MLP neurons of a small language model. Each row is named by its layer, matrix (up: input weights) and neuron, and shows model dimensions 0-191. Each number is 128 + 24 x the weight over its row's rms, rounded and kept within 0 to 255. Numbers have three digits each.
Before each neuron's rows, "fires on" lists the tokens most often at its 100 highest values on Wikipedia text that the model never trained on.

fires on: "\n", " was", "H", " as"
L5.up270:131136148111143128126098096077121133121164151121097159104126092145110141093129119108163130146146127164115152114130162118125132155150157123149149121103124136123113125105140114087097097092149111155167075167130152116060144138142134163116111159102122121123154112117128124110154146118161152154123136085133161111153106175123101130124157095153106115109104122135136110136117126151156109123096119118188097157130144116131117101113064110092138138107152160112148138106135127127114106082116146141143109188114139087111138098106093116118134127101156123117115128169169124126149127156136131151

fires on: "e", "ze", "ge", " cr", "it", " commit"
L5.up864:145115122099110129075134106123118160122155132149135118133120099134113119155070127123165138113120095153105071155171167098123102136147146085124132105099164134147124133124146103119130117129136148132094138100134103127123120131110163159131145141090175188148078104106119163151077167097151162169136117098123106150124115130134128130153114149126080097138113196129111106120125089090138122094092102126138141138148151097138100134143159161104136142154143079115076104104160112142116121117117162123143110147101170115133155108120139106162111080162119137122104154090141140114094126126155131133

fires on: "ist", " (", " was", " Maria", " is", " politician"
L5.up546:161141102134124120099095126132136124119140145115144114118136137103140136128149140113115117143126101129101109129075153127105146143106130131155136091114183113113133180123130130104164145158116134146117100102095114108178128098101118134124122088136112129150140139146123206144139142135119173133178078103102130099140127099177131134100122169119126112131116100161128112091126144126103091086100147130138153157144122100135129119126146126110151139160122080106142102134120076133127111095149187146086179054125132134137151141135112112161112099149091101181172121142079088152111146118131112140

fires on: ",", " She", " she", " he", " to"
L5.up885:138119132138078109161089127151097111094129128157148104109126106125093128110136111136165105113178118137098117149137128103126121125179132133151104110155118084078095121134121126098110072166158085133112154139157154161095113150105114147084121134135151143105129134135091162117090138138124176158116123098112139127149146126121148092146125128118120168152116176168153148133138138126116155141078121153152093141135142115125134138114118161154116137162113131124108158142138087138148161134130095192101132097093114124115112114138120108158136125093108120137138108128138147101118209133145129130

fires on: "-", "agan", " of", " Ten"
L5.up49:114122109133125147161135120121129132096118154145111133151141122168152099109106106189126116164146102143113129151138152143111132104100139097108096119124095106102156115128116089082110159178091113102167136135098114126137109087125124173088111122113128175123138152084150116113135200136122164099121151095131182130144088129105140123129129146169107123165087129165121113151131134126133096075091091145091132155147124087156129155144165113122107120157143094182125122123152118132086100128128145127121161146155104114146166092145122115126125144130104118152082154117128129108098112116124101156

fires on: " as", " was", " be", " became", " ("
L5.up262:145170093124125112085121133084102153109107174114101096129157124114156114123117094160137109113114117116130153126131126125139138150175162139123124145093143147092140093143129133137108118127128116105108124140109157133151131139118080137144179137107132110125096127099131132161174161144106093178158064072122122136123142173157117110122098117078160145140141111112140139149089147110094153149155131174120132159112136142147164122195099138118114114132087128133142126138111110141130108119118165106072115132144137130116107108118135118113125146134119123132104166133129095161095112152134132153

fires on: "ti", "nic", "lo", "li", "eri", "our"
L5.up145:146113102143131081110093126150108141090080165118109103081111153100111112133062133123160083111147154079126141123128147135125131158146140126108092080130115120105157148105121107129107131112152142088129139129134125079139117123196122101098113107148125105122080075109150154111117132108108133114157137134117133140142110117104135131116173171112077107119110098120152132147118110132136093120140133118120170126131129111155140150157102153146139109123104179122153148131102094172110122149075151162149224109138152092105139153126157152146123096151109104140127108140107110118151134116149182145

fires on: " and", " in", "–", " to"
L5.up287:105161153146078156117115101127098137068155118108130112126141161147135170107098127139145117105152126104155087126081145130123101159121148128153083099127145125151109128134181108116102095120111100153120141132146158156135125119147141133142164120170142121126106155121141164127157135121115172111173148077111144107114090128101161123154173127081145086109135130132150131128132189121113096080163149102105110103123123179127111085145123142157132149159114123112140179100091121114138140136146137175135126142085063157117125127096171077150125131108069133136078162151139178121163111143150118118